Weights of a small transformer language model: 10561 steps.
MLP neurons of a small language model. Each row is named by its layer, matrix (up: input weights) and neuron, and shows model dimensions 304-431. Each number is 500 + 25 x the weight over its row's rms, rounded and kept within 0 to 999. Numbers have three digits each.
After each neuron's rows, "fires on" lists the tokens most often at its 100 highest values on Wikipedia text that the model never trained on.

L4.up1909:430535494531483455571492489483483491490468487489477516524507519481530519510493475503445517480486545470508514524532512507500534533467512486481468501505513525519523488507485491541535491512517509452503500524511562524467524525489498521481504519459476494545474524436521520509497487473450475438508512487490515482475513488463491489493495510463480523541497526492517469541497477512449523482472
fires on: "\n", " of", "|---|---|---|---|---|---|\n", "|---|---|---|---|---|\n", "|---|---|---|---|\n", "|---|---|---|---|---|---|---|\n"

L4.up951:518515486477492518490505470503500486504498466532487485491501505453508530478512490518475451497499524525504512527506489505491532484468483497465510454458500450497494488509482510522506461582509488521534491490483449499507478472487470509522471502506545481492481537513500478493524518462463510547508562463507475512513466512519459500451489508504549472480540517494512506482519480492500493501486
fires on: " |", ".", " Xu", "es"

L4.up1727:530486530504472517531524514517499520525498507479525472508444551485501555471496482502515533526514481545483514507493488528523499504477539557506516506515466498501530493495478518509518491536528509498525521536500462489453483473464453493500510506514503497453486490473512521523526498502558482561461489536510505457538513466506489453487490500489478485502519515485499516530499467506482449535477
fires on: ",", "3", " that", " of", "8"

L4.up1449:451518472529481500500500479525523535527466491524480461547532458486517538539468498551512466494457512544516512526455500505538457525493491483488502518522489488435494522449506529526513520477522485554546491535501512477508500488470515499462489492508453493486485465493506494480474462481518501490500473491512477499496533464507504506520466511513527483469504509468507499477526483489499543487480
fires on: " |", ":", "]", " only", " for", " just"

L4.up1620:496550508490489495525500548486523522523515511446472482496572494517494492541511438514502466502489509539553545479527517528505489505490544498528507503457462523489486515491490521507471497477513525522495522522526514503483468517521508476489501503517527514506488508487524543485468492563494493510506493469517473518479491503477490476490533504529495490473502474573490493481538457502481491510504
fires on: " |", " of", "(s", "All"

L4.up1495:482516511517470513511515493481481492524449541487491559487504522484451469488529516479449503486498500526497519473497490503499497498512506446500507501523493492519500521475473510480507509510509515482486521442498554480505465530503475472537485460527496522539493485485472484471514511503473521471551474500506549493510505512480496486500482496477519529514515535547482524509517539545517513511491
fires on: " from", ":", " of", "al", " |", " ("

L4.up2140:462488529529490531519498511511463479526553473505543486495494527475510497503558501503501444522518545507478502437505533536497475529489508466495543488493481485494511525488500507495493437503518507513508489503506500474497542497503499506521507510536556511509479504506460505496460510441476480444501515474524502524525518468505516535503469490529472453544499508516471539526479454549476506437517
fires on: "1", " of", " to", "3", " by", " in"

L4.up779:490519483511497461467530499497490497510460525512477503538477502484494518527497511577489514517559510557546529499493523496478529501476538493516477506527521444500542493515500500484458483470522527511466470480496501501481493476514461492464513491493490483525496489514482527519513522517470468487477429470506493493503492495526504525482454498481509504517489499535492543461484511514485514499488
fires on: " (", " such", " set", ":", " At"

L4.up1277:515513482471482526495493489508458487517495504512501511514526465484498539491535480567477493483496535481512497487500480526486483496475549505510505503505500489483435495482511498496488531515461521494529486513512433494480462501505479510504519524544484493471504465501463511515469497494507494443517536531514498534479462472502494493526474538495466468524468447475486520546542476488483500519460
fires on: " and", ",", " in", " have", " of"

L4.up1249:492469501492479483518471544461482538519524470484464490516504484519518568474506461502548505505455496489499474500502526526468474437519537481497470500475461486489452505558476516471484535472555497472502484493521497521515530504575487508523502528513516492477497475507532505546522472548500501478527490499568533511525498479489527502500514483485533511485520485499493527502539468527519491506495
fires on: " on", ":", ",", " |", "g", " and"

L4.up1828:487515513489483462472490540512490517495484498485520493534523483481452485474481486468529476500516497505479510457460527494513435519487504464527482434524522457483502553481490520516561520494520523495519498471503477508528496485484504534492549453531516494507479509508492478504497493486503467482501497495546484509498465508516506464498485478489507509474504466484452514509491558503487549557493
fires on: " |", ":", "0", "ap"

L4.up1185:455466473526489470501502497554476479479459477458494510533501484536514436499540442462537483507507488463574483515512501496499476502483456505437506495497470507497493485488486527520524499475508500482521556542552516476492521566478506488531488488489495510523479521551468458496491503511499491530510493509532498505488507455477470532481473509524506473524520532483505508482490462472455522508481
fires on: " ", " to", "-", " that", "]", "en"

L4.up822:492491529518491455505542567510450522484507470475506538494449514492485477557514449511529505496531462542513470503499538482530483508502524524492485508547545489476487513488459508498531488471520494492540546527552505523511493477463510504517463499494477517464470520506505486524529513527502493485471493546485463475548491539534500483487471493513470525471527525502539475494483472506545493519453
fires on: " and", ",", " with", " to", " but"

L4.up2225:508432470507502489446529495499540475516479446528530501529483473475538483553513470522502482470528514513516480452473533502472523511554492519490484462526513498487517477488508501489506508505528476494458502536491524471498500479469508501518486454509483456492478463525467524486471510520505493456485496491491527554513502529504499532505473464465459524478469537519524519502464469471506520505502
fires on: " of", ".", " as", " by", " lead", " that"

L4.up1356:502502549518518501492484488530482539479507486476456517478487511458508472520480469501467506467492540471537493491502498551469490472500502482526480524496487483503487500499472498496476488481512514485465553491506526542521494496544537514490501483527543512548499492482511535460495448503503513477518512489521523478472513531500484503516480507500487503456503517442494497501478502490510509464434
fires on: "\n", "7"

L4.up1689:502523527490466501548438460548481437506515525514459519517457509464511483458509477467543542541482525482527456472506513481481465517511500491504502469510535458489496530528542478503483515515468430484505479485568523470535491484455485524473482468507498476488556520549499490478510529498513517480481510507504508506535541477519495552501487509487512482513477512512525493498479530541480511514486
fires on: " ", " the", ":", "="

L4.up748:497501488479502521456479517488536505578446479504496515470524491540473498502457505511496491485474487514459513430484487505477516456538498457513517510482484482457499510555503526482490499494471497508496505531495494565510493531492485432488502553496487521532478494461536541451486514474508466509466420506522513455516517455473487498520482504494530472433482514497446551543543466485487500521520
fires on: " to", ":", ".", " of", " |", "4"

L4.up829:513505498501514506467501505515498459495533519492467510523507469494513488523488499490491519487495466513511505477493467503538486490529529481524527515500488487489490553471486499518488521438457483508533455505467495519540532539489513493460520478511510526516501503492487473527516492520459485524488527519478499505499477533492525496545486480491533509511531513530495490495522550510525510473506
fires on: " (", "s", " N", ",", " and", " H"

L4.up689:488537461550478496518533479496529518502470482564503526506472514454516483517525445519462544495507488499535512531505483540480456486517492512541510534534510444508506493501528484491518523427505492463511558507528497490519503453495509518519508482502479443499494519467512490475510487496519511464483486523504546514497518523529511478508461491508445470505488537514529496496499489485561537499494
fires on: " and", "0", " |", "\n"

L4.up1636:447537457516480578439439464466484536492508518486496469528514520516546467508483492539469500485482502472482535535483458519480568483476464496507484481480473493507528526475508531494540505550489494517525512480519502486493486494513445493488510548494488488496490531496501490487493494504514518501442503537489517498505504492519479523504480493487525498524476491512504499555509495506490541503483
fires on: "'s", "il", "gl", "al"

L4.up1286:432518495492488504480486499473449488513492492547502464526464498528492490532497518453503480514487491514544537496536539530494493507512498511487529524489530525503463501503456523497486494492514470513481526515479447484484500540525499499492527482478556517513468518470492492490507471570476479512487528507485520492466508501472537506484535490475511553505476535533506503462511520535447522541515
fires on: " ", " of", ".", " •", " |", "b"

L4.up1156:479490491491566473513529545495474436485502467490509545517495498494496477523516513451520489547517508493491467496488511493525462435516507480505502476494478506487498486479455536502531464485476512564514540519510583532521521462500505478532505525489497502515530531473529537523495466526511506443492479490459492472494491509504531505499500473491498533498496505517472459478489519493479507467482
fires on: "-", ".", " |", " ("

L4.up2267:541533530459497540485468436470523499539513513471513533501467468495484490503529471556469505455533501505533470531453537474502552489467520504492460519500491485485485539527478506470492469486499499563498489486511482493465518541513473508470508494516478501468475495531460504521474458534494482461504460498500514479465525509506498464522496493503550556522509471530526483529499489479520516509575
fires on: ".", " to", ",", " in", " "

L4.up769:519521453526499507474482482470493491471490507508526573507501511534514515496499521455499531490489489540534467551468536465519434564531485496498527539521524495507514460507499513492478513482509478436530524487458503518479490542522506491434489499525500525500525558541493450457510562492553500508461513474522498516498483506477471547461468504549527464471510503503540549521516487521516550520504
fires on: "-", "'s", " Country", ":"

L4.up1587:489487512482518480547523514475469541528465455497516518501498489502539455510534533510469505478481489517510503481493487493511493493476524482486519492482452480504532494529536487503488488504452494492501526446511490505485534475487489476547504523507518527478441505508494524479510525525513462448524480468514517513486494447480517523531468491487531488458506524521494521482529490488502514504435
fires on: " and", "al", " of", "ul", "ion", "'s"

L4.up290:493484497531524456476485480479499490516500495496532480494522519477545482489500475517469494535482523495531531493497477523500498500528540485498480485496548445492517508508487479509486516469479496529489529521476550508444507474468481493535486508538459486525465508510485546496527485539538536429474486477501492515511503519510490528511502486511574504533517525484526464517470516551469560458474
fires on: "-", " |", "|"

L4.up234:472477545494513515481447476497510448509531506516554463541487499488468484460487492479507518543494473464502463458481535495519516527516495509536517533498499520464508523502494495509502512510536516495526495470501471502528543484480496497513518504524535507498515482461506470525558507469488559519488517530520489527475529503500429539498508503497506491552506498504458495535530510538470564536521
fires on: ":", " ", " of", "8", "4"

L4.up1831:475484542591473505524469512487541479478505453518533492504499509516527551515507484557473464488466539491461476540502454487521478501503512525513532490489483505469478440550481441515464482488533509482451535483525512494465480493509489548478518472499540513513474447454524482461533534485544513508501525535524492511463514466476465479490497455485485507500535499520500502483508529538510489537504
fires on: ",", " from", " for", " who", " of"

L4.up433:469497497523468542480473477493506510526483496479480503517491540451505497472513523517513517477472550470505472526501481503488437485515524544481493537512497455496495458508463452542526487498472514485528496514543522495475477509459492461440496507481474568523484501493520527534500501491502488532505505495507547477532534509481463535505492490518490529517532536483506505443481480488499480511456
fires on: " and", " with", " as", " of", ",", " showing"

L4.up120:505495463488451486472497473506509518519526513491447535538520487509466488517458521506535509473518499489529481499514497504471498493496489528493488472534523519521495469498518511485521514546480487432520545457475481463525482527466506537490494488514468512509487523528503476493492496499506499456509500521503498532509529529519500531519509542501508503507525509462517497453487511512537498534530
fires on: "'s", "as", "2", " of", "-", "re"

L4.up287:523545500522474464515464533464548449491531514493507443532499510443484496497535517507539468500499478535487492519480463512524513539471481498514519476481508507500486515492482432479539481509474487494475480482521519487457458545515478518468505522479483480526516560477470571498514477519507516537518503486516535483512513461460487478474538516455495532518523509505513541540515483496485524488520
fires on: " in", " of", " the", " a", ".", " United"

L4.up586:492497483520535481474486510469473456491513534495494515537457477482518522549471535475524488513498541497489452500488474470489515514540468517535501504482538505520526503490507496491531490486487469498472517500508530485500526515528493502435470517544495487495485530509552550512530491431470518514490499555474480506531479505533495492515534524464509464459481456502458453513485459485491527514504
fires on: " de", " been", "de", "c", " m", " c"

L4.up1849:471521514508479512539507543480485516497496524509500480519495533522449470504503494490514516480457526507505497508514499431487501535506454519487533467535480512508505504512496482488480488539485475481508525529509458512480488535500490509459512485509525484481516530526472501520477499510474497515489447498542534520477423521502504494443505527527512518462506503563491539474521521474510508486493
fires on: " of", " in", " •", ";"

L4.up2424:505451475568521443521521467494514498440511476496505494513503512504509527463513484526502537531509530514503490489508494510499494460507545478539458500500499487505413458535446537523511519457546478533479480538533495547479481492481498508501507530499521513526537503529466481497492540487491518492484510513515475534500471494492484489456492525511489468484488528508502486528468468501503535485443
fires on: ",", ".", " of"

L4.up2473:494512538496529550548534458516557460507466498477513495488485459445519496517487472495538474518549515485488486553500458492491517532508492504512489533504458532507511517513484447518514474506482476476502497462547523482524513496488526489497450508503475477540502510533479508510506490502498507541500473463573496496543529484463451477505490524489552480474489538508487517534497443471547513486485
fires on: ",", ".", " or", " famous", " and", "er"

L4.up100:475518471494509507553500510515516488500488498514540453491447481507467514483501484515511496506493486503526528497462538496545492429484470514491533534522489496500508479499499457488461480515503496488464509502492482550480506493507477473471466493540492493515512510493494493518493457532501501465510498523454465532502486531477491484495495475469486506532490494482513462509507522484479481499488
fires on: " |", " which", " that", " capac"

L4.up1744:521508487503459500481521479551448514482490451456496455482491514481521517481538521515484479452504542459456479524467524492500465518477506542487512509530496458477540459503490483461453457497510498498474547499505552497506480544480505490486481484481474479490478470501474478521487550525543493497482478548487483473493518551498474476460430518477557493467524492490502470474524482475499511557460
fires on: ",", " following"

L4.up2374:521492500450469478501506484485549524510515518578512507489565534507516455484509477508508483539533497526481527478483454558528496504496538494520527480511531502507537489509534484543495514472504481514484558502492506533499478519433542468491507487501495495518530486547482506528487502475526514470486492461495512515532489482494511588502455487492490477497525465508512496524515478476509511503497
fires on: ":", "1", "2", "3", " |", " —"

L4.up2313:477483489496467492500503488488482533490460508436521496515489463478510535508526517501507485512506480487503498482523492525535493557516517504488470501476520487509526485469494499504460500495503537489457529461541535503510504499512512520489499499547497469490497480482471480459525493445491499523533519477483489511523519544496499483521484497508511514527497494508473477483500481524481501474485
fires on: ":", ":\n\n", " (", ";"

L4.up1946:489466508502495541501484524489485467480479496513512487516482477515497467507489459527465496514500527488503467482518477490538536500502511468477496522499534516487507525463522483515462459521486520494477501479518444452552468490486521496491513509491535468521491496519519465496490506497532543540517534498515482495544502472480486510470498450530521510581495526509523508559492441531550488496476
fires on: " that", ",", " to", " number"

L4.up1095:515478482497502565464527512452534485513547493485477457480507487508511461492500424498537490485483472525475469477495486486456529492454566487505506482497543503498523464478519508500475469526516533470502535532526488512483513497473534473494482539552496504528520484526482519505486502498539444502480489476486454524563487458488469515506492499499482481509516512528500530491475543523500481465514
fires on: "1", " (", " to", " of", "3", " but"

L4.up888:471510554485497451524471421518471519489501495478537483512453507519482502501545475467513512517484525509499497507462499528484495515476453480467529511519471521496516518505492507496505530527489500499519514478497517509481554507449500496483497527534492500490543525499472464493493504529528518472463482492485535524517461565497520498524511504461526535493512509492501479518484489477515478466506
fires on: " |", " which", " As", "."

L4.up2002:497516524465521518485474526511503490525484479549511471517482478490533480489516508494457501494505536527466481449435494550515535484535512511535467557473500470514480517457496516495491452497485529527541518556533514550499471472487500514529472495496476509481485491503531540516477486540508505457540501525496492497516543478477462477561519500494522471536461537481508478500478485486503492493491
fires on: " of", ".", "8", "at", " |", "in"

L4.up808:545493512470507517504466482444487508493545469506558486523514485513506508477506475460520509495478491500500470494548502515510529493521487530477499476470531500482517472500501513466516530540500530477559473477502498471537506512513507505506478517507466542528486516495489499465524476500467504505469431509490503481462484516501461484521516490525489493478539504529484470520499502544515508526509
fires on: ",", " to", " by", " and", " of", "en"

L4.up2463:512458501468494501567504522540486470477472481495531538508488495522451487530543440488524482518476474526537447485444554556519543464499534501455523495493537510476493513486453493518482475476512498483517476489524489456465470498524529535507496488487489476519510526459463492533455551480507445449465532505540484465472498494517477503481482472468519492533493553561487482473498488537493516482524
fires on: " |", ".", "-", "in", "er", "al"

L4.up239:523496547483496492504503473502529470503509471484546472495450481491516467526509502466485487475506492507498502493501512489522533484470520478507521528506496498504520557499510471486551485492529548464529538500493474499499471503487515479454517531522507507504535472493500495483484472501487474474545460518458549471491447538526514487542459513535499505491505479498489502476463491484474510454554
fires on: "'s", " |", " end", " were"

L4.up87:461479508499518451495502496512517521503532543472500520490435498540518468480490511507523498530487462470477503506531453502527501530500541497514517514450519521492500523523489468555531492543502463508510527515550512480465501535457472490509491538523474460466513530511485529470520515494481494473543489492514484499522465480483519468505514507454497471518458522505472531513483511498512505514502
fires on: " of", " in", " |", "ing", " on", ":"

L4.up1112:505466473497504465496520497495456576549477498495491465493507515505493550532542447491479520512461500504528481518480507503478448489518511510521512475536466500527482466497470506507480510554509506537458490511509519558506545507453517470524500495481487494538491509451524472453512527513545538472513465511520467528483498495482479487480493500498511498466515503528492515500511479480535533494502
fires on: " The", "\",", "The", "\".", "\""

L4.up2423:510492488515522494486477494510473496482452526472491506465516491495500483489511473504441558502482455508469542501508500517525447468473507547543485474494503470484475495518459514520508501485467517490502480495492506520463498519440468515510520479483448478518500473469502484489515487512523489521515511480508514508508485522477454477495540508495442548493457461501526478526499459476467459525493
fires on: ",", " which"

L4.up911:499522500529538475527519517442516486542513477471527494556501497506484526469490527514504492475509459498438531515480440535554544486499492511490485550473509496539529513505531493501498508511514490546517481508514525551516520525512495497439539504525503458478483550520462522520564508487480540510504510489524491528513486518484489497501491501528434473509490482517534466468484534509514478513474
fires on: " of", "History", " for", "Career", " in"

L4.up1785:506513486551439519472538512486494498483464536499514543471515541532540488493525441422491487493479494478471546524493516513510514497501505518513461520490484501496495441503478508521504519539447491527499474443502484464519489510548504509506476515481500480477525487511502508485515502482511510515518507505506463487480482502476518484456488519484469488556505510483543499492481458526490498488497
fires on: " to", " following", " as", " and", " for", ","

L4.up1792:459509465489474506552500493498499512519514489467504536520514521518544481502480501506513461462509525457532476486480478540549475547507546438502459504513507440517532461517492478503509533488517487500527544510532507486474520494461494481469512498518556525535513438478507502480503517545493493489526460476498498522520484456486511498558434483499479532496496482521472531496487506515495513519546
fires on: " of", " not", " and", " from", " for"

L4.up594:493484514505439480533489519487496459486472508494530453490500472461465523486544504466515496503513514530502464492473484489513509523482507535520547478496498491490503439471498512489491468518487527509523546450502494480505459488503522515476488505554495466506505556508508491473483536503508501513522513544505528477527482539536489520479446512458491477485521497457479510516503516511493532528459
fires on: ",", " |", ")"

L4.up1486:499543498502528524509462492497451516550470488489493500476463456498506493476498488506496516498491542510532474507503466485485522525495494522478445506499468449517490481496526529469495505508469496505469537509476483535502492525486474506456511467544450488513522495487508480507525482486489554510488481527441488511524483477524517523530526491491545494549494504512529490497550524475541497465481
fires on: "1", "0", " of", " Years", " Beijing", " than"

L4.up1719:516480516491487479483492452507489465492500470546489466517473520520486513450483526422490536462479500476534538515500515508530547510454506518506530507466555505500517490495487475518517479496496496475498503494516482461454536492504486501481506492519475519553479494501508503497467488524477512511479469508493491488484526483500456443495514511511503463489519474475504491496485498537452477533514
fires on: " and", ",", "),", ":", " could", "A"

L4.up725:531485466497497452509479438478513492511544494506500529525483498522468523486501443499527518511488467507520492499488517531462491510475490467455467516483522484517528450494512484479514494513513526547500539467529508547481504532516510506498560515458491504493496548512482520519528512521488513485474501510517529492542508486524482504523552483528552507500515508485483464506509481461492466521465
fires on: " and", ",", " |", " it", " except"

L4.up479:522536504505491469493502529510528509466525497496495512524473561492542522562490519497461473441509516537512486508456494448503441542490539507511504443516454450518544478507494461512457505516497503497492509502477530520502528524507461592473474514527512506536506493510500540508457504445482489501526444481536504455480515514489421538483486481452524510460525515465472571592476478515502514500534
fires on: ".", " the", " of", "af", "'s", " in"

L4.up2130:495513545504486470502527528535451528466471486484514473504480521505500427498520460524511482528467497483541521499543483506472515516511551493510499491503505494502497471509455477474525475536455504495505493505530508510549437483466508481512506503467469543478535522476475483516483527515516464551513536458477489483522463511455540493483512525479475491431514476557506509493493458476472519517510
fires on: " and", " ", " (", "ly", " or", "3"

L4.up315:498474505517531484455523504476483494487514503496469481500498471515475535538502513499517516523500498463526502473484466520496542532557478511473502505489500529510526476503500521487473512540471492478514498504514468533514483524497498461486464471478548516516473446535443503499522542501455493540532543560564492498471564501452477499484457475531529485486510511505489519465490518510517523483494
fires on: " |", ".", " from", " this", " their", " the"

L4.up1326:519573503496525488530490491433483506512541495499507510488442489497535546505506488531502470489506501496504503461481540509506542510472543500499520472434509467503448524496507459453554483525503510511483500469531481477470541514509482531470471516517470497484497519502482514549467462500480501495490443471508532515549502520510516520475508489531514473518556524461488500482507463467482524470451
fires on: "s", " with", "\n\n", " by", " in", " of"

L4.up312:503471508509489502464545477498519480484462486544487507509530475538496474478512551510503511496487495474475472489493502471572554516525525474492500477506507505452524512454476495527494488522511483461476505515497467477464521496468527523500541498553466484522471553470520506513491494474496507463469519470472469490483471527471465503488485514506453526476493483504454473499545490508506539542534
fires on: "0", "es", "e", " of", "ote"

L4.up2252:506507483541486476505532559464508473521521485528524517509478488516464531514548475484503507487463487468522493457463545477502494485532529482494475467499469510484501510482466480454487518507528487485476503502494464486496516525502515531499511502502500479453498489470487471479464521465479518493508507487507514489504513449506494516470495453517485494458500484468472501531488497528496551501477
fires on: " de", ".", " of", "ul", " van"

L4.up787:486515484496520497439536495500452540493517517490533514505484488480461469480458441488516467507467489447459526486560547525512473487519538545534459480516496502439488522540493529513496503469488451530498502525485555455525493533519485458482491516516514536563518512489512530538506485495519496477482495498494514519468536529484547512453490505446505473488504517495495486516510439478455468523550
fires on: ".", ",", " to", " under", " On", " It"

L4.up1296:552499524503482547485465496473564509504489502491441473547511516497507482505530490555514548461502484509506457490478481515489493474504524480522488521516510467471474474496495538486498434496537469475496537554515475548508474485485502533502487475563516491472474546503493499477519498463525539487524502557519461542533525534528511486550475493539491496570499476470497506489506514484522520518478
fires on: " of", " in", ":", "'s", " the", "2"

L4.up1861:530487478473447500458471506506556517526486483439534502518506479468469525497551494537474472474522518497477504467514503498492479475525525527507483496517495489451499454518459502490498508525522464493497506504468460495500508510507476501467516500523529491507495533508524504475505466486491493446516490504483507509458501555489497524472478470526531500499535476471485470479539467549521534509503
fires on: ",", ":", ".", " |", "um", " |\n"

L4.up1865:506502501529482477516534469490484476497481494489544482536542509503433493542517539484459526508481533546477489541486452490516515509494532466490509523485485515475494482463531489488476520467522508463500509472499472490487554524481517525493499524493552529520496491482530509511445499476482531502458505489510502502495489461465472503499522537531509494474536443502513460550516478551480523496502
fires on: ":", " of", ",", "5", ".),", "0"

L4.up1556:471479504502499467459489471506508523523506463523480469487471462495500509535529487504506505464473518506483502527519508485538493507513519498522470486468503497521517516490535480527483468533474490496442536498480527495511496484506529516491480510513528476488496502523481520517529544526506524525449512498541498521539468486496502491463476533534549502452517479515531520512457480502491538493525
fires on: "9", " the", ":", " two", " both"

L4.up534:497495539493519575483511503540526455497478484498507517539501468540531524524505533475510492496504525440470480530503473476539497496509467501489522523526489511527489513459485503486476477545490487520507503484548494492491510516491528478511534467494532504474498484469494518494529507522496479484532466466513515530501533488489496556496494519468493504489520507512490541501549456470476504497498
fires on: " of", " held", "=", " \""

L4.up1847:495532576482508464487483485462491513540527497484507480538453479474521508522496452497489480529519502515523502504502463460481504502535482480517494463485517498489485499477463542527534514447497459544539540494476508521479505531500516523516515484530542489518535517495509506498522481538497536509472501476537537520554502500513526442522438452536524476511499549506468493432514483505540518495481
fires on: " and", ".\"", " (", ".", "\"."

L4.up1413:523547474508465543484500507483487515515519496499553473528501523501505530492498522514515513536492523494515508478513496483508512512500519549522477559472459516515477499484539486493503493514473527525473507490463524496490541484479507493504488482546458549515489479476476495498523545489498494511512505535484489461515499494471453431500513523505511485491495446482491528481513508515479481460487
fires on: "0", "3", ",", "5", " (", "'"

L4.up1703:527478515497485505532499525539491487469522493467477467544477455496506488551483497490516490499499542483458476481524492501548526483505493476517489570515538492540485496503486495513490507497524516496494498502487509522528483460505481509483485464474526488455471509473503470439474509466503501458513497470469509535507495516488507484511467522462524524508475537479510521497446497469507502499525
fires on: " that", ",", " said", "\n"

L4.up1507:518506489510482522483445518495486509493472503470511493470488484531528474486513507496511513477483546480517478492539536494519504499488542485537502490511477489468450508503446479540526542501519507489484515502509502540470436524470450524506521527474498499524524477478446529514531496503496479485520509489509522522497446508492509453491508527507513530514487490518484534446472478476518476549496
fires on: ",", " and"

L4.up245:509535466479497521505515457508541470529526457472525518519464482488497523517508458460516538477533522512498476545480492514504511528491535492499478500497521503517526514510558530466480476490451496475499522465487522497483493533476477511481522520513497516528505520506464503494505522535533534517477496457523470496500520443492476465503502501503514508452524483517486473513524473527483502519470
fires on: ".", " to", " and", "c", " on"

L4.up767:512522523458503494477486488518496511496536481498512504490476496507484494480549501558497507501477487497480501479534546506479525499521499479494508464516482519525481523489520502507524481530447507483498510491484478486464515490463469515472555500501467485524501499476520515527490491481513507465525520455509472464519455540541486515520492497484472507484522512506491479513514472488467537464492
fires on: " a", " by", " of", " an", " A", " =\n\n"

L4.up693:484531510531482481478477521523515491523502485533466482504531510552481515503460494521507507454441489474521514509487509506471504481495450503527501466485545461543494491474494538519481519484485547504478491530545482530525478457492459517503482489467521503472493503491524480496504520520502516510448506520487489464488485531478467492507505517484509513481490495521482497464508477512510494499495
fires on: " a", " and", " up", " in", " his"

L4.up910:497460486499520529529482499517501467512474485494523484546513523499512478556518473521523503483493516535524479488449497490506529474503508505484511548493491509502480517501514503466465524523516480477475510491571530519505483531501497539473503504543542490472478502491501509505454520508524485483474506530508484503480541485477526543497484491494470468569525549517483506550512479466444499508477
fires on: ".", " of", " that", " to", " as"

L4.up902:495484466512512479490507516537474484471499489478499524531534503522495544495537498495508513523518522503491521490497515508470509510545505517485456547470468497487497467467491479485484500527475510488484556501499495488480498512492506530510533518515495501585473473503508495483478486510474501518507501491480519494472502440455513501487497538507525528536497517514486503490485506473491477483490
fires on: " and", "-", ",", "\n\n"

L4.up2058:532512518491475483521516453526521528520485436502486514492476506477534504502499431519478506486464502502495483502532465505478533498489523535519503491490459506529511504539521503529521444503484505482515478488550520500487522494474531544503516499532541489485529454511487493521533499474489480487453504456548494510489481485515464539461469512528455418541498548526512518476490498513504543483488
fires on: " |", " to", " ", " (", " in", "2"

L4.up1111:443472524502467525490538479496493499532491524523500482460517547515502517486517498521464518556469481500493493501513493549497504484540495492490470491513470555504485457501506516489518525478473487478512467468478488507506514511487494473474513538469479526465527500524530521474468521486558510488507529455551507512517476503500536523533537528562512472487457460519502466486466480512488482507532
fires on: " |", "1"

L4.up778:484509486472554525444496488507477505530513471488506494481471489521493491500505480480453516470532544482465463448454489535521531486483518434507493473471481466492515533518479508459494502491491498494501525518536494483494542459497465504494506497529494515508507488515516527483490507519464504516472439506541517534541496514492472537487485525494527510536533494532514499496509492509478506450513
fires on: "0", "5", " of", ":", "9", "."